config.yaml
n_layer: 11
d_model: 384
n_head: 6
n_kv_head: 6
head_dim: 64
d_mlp: 1536
vocab_size: 10838
activation: "tanh_gelu"
norm: "layernorm"
norm_place: "pre"
norm_eps: 1e-06
positions: "learned"
qk_norm: false
attn_scale: 0.125
bias: "all"
tie_embeddings: true
parallel_block: false
extras: ["capped logits"]
init: "uniform"
init_std_qkv: 0.0247
init_std_o: 0.0
init_std_up: 0.0247
init_std_down: 0.0
optimizer: "muon_variant"
lr: 0.0104
lr_mult_up: 0.814
beta1: 0.95
lr_head: 0.00882
grad_clip: 0.5
warmup_steps: 200
schedule: "wsd"
decay_fraction: 0.482
decay_shape: "linear"
final_lr_fraction: 0.0
batch_tokens: 65536
seq_len: 512
doc_mask: true
train_tokens: 425700000
steps: 6496
dataset: "wikipedia_en"
MLP neurons of a small language model. Each row is named by its layer, matrix (up: input weights; down: output weights) and neuron, and shows model dimensions 64-159. Each number is 500 + 40 x the weight over its row's rms, rounded and kept within 0 to 999. Numbers have three digits each.
After each neuron's rows, "fires on" lists the tokens most often at its 100 highest values on Wikipedia text that the model never trained on. A number after a token or word is its count.

L4.up685:523590519441439495463556453509540571522326460474508446467552550375500463471483464474457501495481547500540528544560539484492542478419517437542472507463434516482491497512488482508557406485498509471538571478510502512502498466573449498464553477445610467505449513506527538459457446462533496485
L4.down685:450508572529525517540484518542474463509482509543491563523499516553512479500533504473495559571469533522523454460425500499558487476533464566528510551568561554564516588426446484517520568504543488486454452467511555474478432501540565494485408478531445533560444431492499457530468519465526503495
fires on: "ing" 20, "ed" 9, "ary" 7, " of" 5, "al" 5, "ent" 5

L5.up835:498511438531495507464435468556417524513523606480537554507471507498481529515571500534527459463456497558504463475475502448539489569453467535512442504486423619572457461540471530531543511486416576540396545446475491521461513485506498504474482559488535491477471443504471430420505553420539546486
L5.down835:485571550489450474481525439443560586461527474459491427523452474446509464492501515569520475500499535526567557506533484516498502504471582486542489515511518487482423491461575468454519481526489496483529541485516577459490437533565513484498502473503508465475522493530544476503497512531513487429
fires on: " to" 39, "ly" 11, "," 10, "ed to" 6, " and" 4

L5.up731:477542528489530583519492494397525511452454537452521410489533509546468481562428469465516456461497478492531515437501503544526462518581490517537482514477476508562473511479542513480469420483568627461587562553493518537470513513519497413425505494488506526490536522495482595522453531518545432545
L5.down731:480496502521497517522506544532442535473513507500522549502497503527454561472420477469396407495497476533473497462447533551518515519553499505525379505527513544488490487429464550463488516504514507453530519443523619504447496591484474414616471551479608504489509531456493458513477419481543431480
fires on: "," 40, ", M" 5, "a," 4, " M" 4

L6.up11:445524517526490454466444518552519528535522471492485457530537393536520468523502462534539544578584500500451500495506513510458555537508529496513523487573520458530449451519524574548541462500576426499484533508445588540467480513554485461519558568513473435535452530493422468417472488476518487510
L6.down11:501500524503523499493524508520467497498477511423487522544550525572495469443452480491572498507477475472511524467495481490496547507440409495480493563519515532526496508538540518508515553472544522499527478553441485422572492508468465436448475531491456538543452480505475478491502488529544479422
fires on: " Re" 18, " re" 13, "re" 10, "R" 6, " pre" 6

L7.up533:524494408524447520494452483482468518532465431492469489516503438549505499469551461487481497459565532560559468492505469459526517478458461512461446511466487481481473569549469530493518500507523470476492514509498534485468480462461494513504474490503537525477442514416501490518506539534495508485
L7.down533:496548529557509538512527474466523555580490433490539449582512509519509443507498438486486513526510496517444463504507512501469469503469550502472491532485491461559542467536531608534513535454489559481479582515452434509492480403464516515499527480492456524528469571454488617481553474497447462513
fires on: " S" 48, " m" 22, "m" 9, " | " 6

L5.up495:487529492516495544460506544507548477491438467466535527421470511527453471497487441502402451445468506591443463506515531549560444473508520497516503490488445448507499520447471516523493448487554566553477491502510496515497432432573495518561436507493503424495443546501541568526525453512584491546
L5.down495:520515547545455464522465497518502486491506397477434553529523481502520521478500555486492504545528426437535445473504481537482448467553517493474531467497591545508479477497467553561595544498456574478503506448414483480508498468439489535503507472518434515482524520533444553525489471414435479547
fires on: "ing" 15, "al" 11, "ive" 9, "ion" 7, "ure" 6, "ival" 6

L7.up1034:450469466467443546488576491420477528500456561494482531486508524605483477411534485516460456523489514489519506519517533557518494488483514485510499518503469521539392466498554532530452484497500497486479447526516569507442544453512467458442458502443551556473505470478561499545524448522497415430
L7.down1034:509469492539454498536481470524534505551527581450498537553592488539564543431426489536523500515510594509448504522485499546497496440511489501520598430467509527486514564462495483439527391449474472464364460526619608548521586548437449486527479563427515499564438518480571586503494467463438463539
fires on: " M" 95

L6.up711:505530497503466536437554457490500471422456550547523477521509570535586482477558543516519507436540479503548505469511511477515429489526514443501409509521498541523551446465570459556477547457539432505492556437483548491508454562562584489467483553543601474511424470442528512505503458477554531482
L6.down711:467524535473576460467547432496466519411410481491497516572496553517499500482535517443515509445515403431538478486472540516548535529553493424522416458561523473539543491496572455518489449467582431515511537498499533470528476497515497445473502554558465480544498485516529458589475535425457529512
fires on: "," 98

L5.up284:466536395534443496484517469516442519448514522414480482461467482465526490507525475568447468487503514492509560453479471536511524510566531455555453466442480466553509511527465475493382506474476475405516555489485462531432510561505465520449476500502390554446497485431441491493534494622498490508
L5.down284:484437577453549432470569544507496466457490539507567524476479494540492493503482421550486526508484525542511494448488529521535443502514487472480548490560535456506413517526528544497552553539497494485463583519494476471472468453504523513480580503556519432500516511490466514450465527500489532490
fires on: " H" 47, "if" 12, " h" 8, "| Party" 5, "est" 4

L7.up235:488489420487535500522550509527489465451477537519565477586499553539510438453521550471466502474474442518517479517521502527515528570519470367476361415482510521544505452446492439492445462459609469485475512476511540552446523568496524438463532503484527475552542522465504506520475488458526489466
L7.down235:559519448539527456439528449402538461493418526525540456548472529518552486458544511476538469528492475515604450503523487463570503518554516297467393468504537506554542505465511396499496522474500498511526488522499528490442472503449544515488497531574557480593546529492541494510449506418495534497
fires on: "," 97

L7.up1207:507505488476524504553469458536514462476496523543497491491472489523469475452456578461546587574487522544499450578448499551535550550484562454535530465532522423513489441543482408510494437486458448441476564548525524443502472554491519468469523459479518474453528501545512499454497540468525466550
L7.down1207:559490486530460532485485444583517433520519526556446516445464487482464502523502534571387458521568483517612474529501507475545501439465514511539472510608522434482469528563467540505507480423533466505523475526524443516582480487562555516507491445495498571447526483456423459488471465524485489589
fires on: " w" 22, "w" 10, "0" 8, " f" 6, " W" 5

L5.up426:470477512542545457472468480416513484468495474471524568443506500479457530545474461530522439527523434528503483516473420500494513518581548432548444490402464515492531439535476439469490554475523536490463450495464426500495502508449485520439513507630506472512500527555473568544491465561506525509
L5.down426:509490487471528459492451499560494447511488490407508601533526440470450462542487537521539455497547553489565425525553434557458507508469521464439535497468515473532503555478398482530486494451479562546514537494477542549484522419530448514493469558532531460465507427545535514478604537523444475474
fires on: "0" 19, "2" 18, " inter" 5, "idea" 5, " a" 5, " the" 5

L4.up1138:529541545490485445527488495509482470539475502477532490521569487425422458475527492490498439498519483537475483525438514413541513570453407549480487535477540506571524466569526508529510548478517497442443542491435496524492509551417512536498500469450520415500541449478502510401428571468465508510
L4.down1138:515549528577489489428567508425506472518497502532529482540505545506435558451550482521498494465491507498555554463506394530494483566492480486491439491531517551454511532446525545504548506520473541477516448543510524482511560519555433516512541506494455457520507518491520544443518449491475498544
fires on: " and" 31, ", and" 25, "," 14, " &" 5

L7.up640:426524498555534525595491494551476481492480496556497491519471440481565420499530497499490513542466428498544518571478451505475489529435508504446524489468516481493507380496514448452474475524500434490490418430483484508513506452463504500546500448464416544483414511508481456502508539475522536500
L7.down640:544524508496490503505526482524464455521520523533491449543550548535578464485526560507505533475490537598383501488511523455528478544555539578478470574450475506568585478524496482551532513511471498496469432528502490535521473539505513504440537584465519456512555481409504538450480498534544497450
fires on: "." 34, " Ver" 7, ":" 4, " called" 4, " un" 4, " [" 4

L7.up312:424416486553501479440501523493495529451468508544471521507482541538485484434512522492415531453502514501467500508517547530508502490510423579597515415480580457581496510542499460545437532556460541516560485502568494442495576534523531418529479522453521497603467454461495531491490451542451483438
L7.down312:480598504426478490565490499490496477455587519491508503509502478564518470502368453488452470491512464512407533474533513537548518549545508546424475495596478496509498555473596528541419459505470539568462509468507535453550565466525518509535485428530568570541542545521475496419513513461498427522
fires on: " M" 37, " m" 12, "- M" 9, " a m" 5

L4.up1428:528512499520455547500423471516547433544472538509458449486511516487514522498493513442463480548579526462493453539460480475500489470506495437448497533502505480488505475492467563501407495553507446525542439521516520540471530543528532498465482497487462533506485504507526480481452489530422555476
L4.down1428:467507533532439524521458479528524483511486511486465493463446500541517476506510519476592575434490484468532558531586530447573546547464497487508489400518507465525519527523537437455482442555532508558501496462506478527530466474501474481490446476559498513435569441477440456448470578461551538397
fires on: "it" 36, "ou" 7, "PI" 5, "u" 5, "I" 4, "ut" 4

L4.up491:484494526529514527500487566507499491436495480484563507483462562548447507596516488468499389456527553540472483515444470462489518439579527513489576493502526500543475473486482470463542493476608482501545518509546473504488511514495540450514467529460430537490472512447465500514488526521496575429
L4.down491:509544528511523516489621508471440570508453622497470527490481496466490550549460512522528548461433522513474546451461468483505537551539504432438457572441426483538467462420509532490487571482489493527493578557524458464533575450496492472462401501560525473549551515541476492487480437492485486546
fires on: "p" 11, "b" 10, " sp" 9, "d" 8, "end" 7, "ool" 5

L7.up1271:523448410583492508494475456444512484553422515517514535481473489544517387516481491519530506529538482477538511542540578455509459507508472539481511527498465485446533463518494639428490511504516437495478495460483471488443483423526484567492511605444486474541477565498434514497512546518527520465
L7.down1271:504519453481456498520428496437494510482548446456554548460575451508473444523474473539530479471530483469499458502533520525519508385459556528502480506601490509494463469476515547526440569515519493503474474520484547526553546528529534432518547469487537503458492458469497533546557564470437411370
fires on: "i" 29, "ri" 10, " Di" 6, "li" 5

L6.up1408:477458444478425482541523508533456491458517500506545474486521544508462473435483588493482468526496485474456466489534519483562468536497535472537472461469468494423565503532564543477470544525469525527438507440514482523512493500416533550483430555470542488486494505488474453456492423457443479531
L6.down1408:490470530507452515485482433521427562500552465564487436495460533415423498503469514501394533484468494490538466456590467548515463432496540480372470466517539485461549444461503500521513479492479508527529472488517596532481499563514496471526491593466556488524419535477539531514554537463537575480
fires on: " che" 29, " he" 8, " Che" 7, "che" 6, "he" 5, " |  |" 4

L4.up848:485561502561510513470492503497483439460478505460572468537509486537533487466538519568513498490570432464519519432505515491521556585574490490458475500549519509545512439445480492564481554455494551530514508432526531519548441605481506489483514467465468419551488434486466502492498595419527480576
L4.down848:473555529478437505563493431530451553475424494480538484479411525495439426473589509472442492533437479499475479469464521491491503498521434472509427445608553521515473531513592536524520432512565489559447573462496558495487502401486483476487518527548561441564588470481470552532495490554565495522
fires on: " He" 38, ", and" 8, "," 7, ", where he" 7, " and" 7

L4.up472:509497446534471435505464535493523520544449503524465526466489503477505489455503549463522470478506508491531509505414527548526493437497549408570514507412577481462574460507471514426532529484481477451447463456510470554501512488527514433528490524568508467464471516536448498625534509541483588473
L4.down472:494554394505469592453535571484472536498422483424494459494453469439542524484557479453524501485584546536542528502494524481519495528456464502493475529439456499452412481500466463460506528542448537480515516510576415506481494505456437527482487485539478490453513526537525523547495541522500520511
fires on: " that" 22, " " 11, " the" 7, " A" 7, " a" 6, " all" 6

L4.up203:511457544533529464476536492485588552531555508479535535549516536446569545488453546497556501536472514354537495524448477523410518562467424459529516503520493553532474461461526408556476477489455450492440475512491519446514461481560451543486531520491588495460473454470466497479467568503509566529
L4.down203:461591517489473526559443572595478598515455500532461534505537510447531516468505448541481467489450563492575481463560492513579526547486588458465430472510492516552450566500561557456482431449528488488565502436504535553438507514471574462540561505509441487498525457461478515573550465465486597489
fires on: "in" 28, "ly" 11, "as" 11, "en" 5, "ending" 4, "anc" 4

L4.up1450:502500476493525531504495558447460497515498439475541473591433560453480479453494484525522570537465530543464470459508457550477484552500481477534501512499492447535542500505519497521494414455435487527466413500511544488522558518524541517496484564496533554506533515500533493495433532500489494557
L4.down1450:480473407556470501528518466523492468468546489477435498484411484499526508530493502539523537495490522492456457471476561440471542456493509486461511534505476501500454530480489538457605460521425467518542529433552506526482575510439510458586509523423471555533450490430511476531525512537453550512
fires on: "ly" 12, "ish" 10, "ian" 9, "am" 9, "-" 9, "in" 6

L5.up1158:492525478492539573556478463432448477545431511541479433469523530489517423466530454522506527505475496482511470460418470468484505543548482473394500453497531487478440488461528452501499511570509516438538399466548461447539506507484484525535518479521536478506450486558422556424475542510500554418
L5.down1158:501443497596519505560518429566495516503453585559550514501575472462478516571523509532515503448512457600493506442483499561464483557573440516536484541502544483525585538512468534520505504560443465527571497455506460515576496482518533501421509492513505521536491434535518482526516428511577492461
fires on: "." 23, "ep" 15, ":" 12, " to " 7, " out of" 5

L6.up996:566466475541471512492488492519494420527478445480539415541482567549534416369519494469408502515558561505460498455480518509441467515440465470469406404482537534491447537514517470470496445485511502535467415504522484461478446511460520516523427559469516455496488494464526501427536472531486500545
L6.down996:517452458466508542463531452509478526438525500513511486524517524536460509552568424522550520455508498429427450474539459482503503487488552488514570538503527469498408524592491507475519522487531466477469471499496532510438469527497526552477536554519578505541518464542557479514477462491528519462
fires on: " he" 19, " they" 11, "2" 7, "he" 6, "-" 6, " He" 5

L4.up1277:499498426438440477507460500393503535448506485445453546542610512439475480474492492482466487492528457553526517489529444476487471449562532411506496501452439452524500525414546533513576466490447500506570537507540575476480566475503518564520465505432498443527450519471466506525498420504489479566
L4.down1277:517437578494513499513486445571497516461489580537516463556480522463585514461537529533522508497469471512494504521494545522522502406513524474514465583511476519486489487541545497536587470464544508468479521517525497460501529488508553521489530524511535548533507440459502476537503528442458493426
fires on: "id" 35, " Court" 11, " |  | C" 9, "vent" 4, " Division" 4

L4.up1035:528457514517529462524555543457456520468456520485535520557499557528503474497526505561501481477572476531569540508506481500484501553498497475552482516523537483497504585527388543482525556522449544543494513539460493549523435469533464482545455430508516516484413504498491501465501399516591541560
L4.down1035:466541536453479581453509474538499441480477535437470425454516511564476526503571553457463536509478495483503488519501632523502434549445521437544471509520572501531534491525523427545491550532510483527438505470424500438467526458459535517599507507509454508549520467498468546434472518494576509491
fires on: " new" 24, " New" 12, " mon" 7, "ial" 6, " previous" 5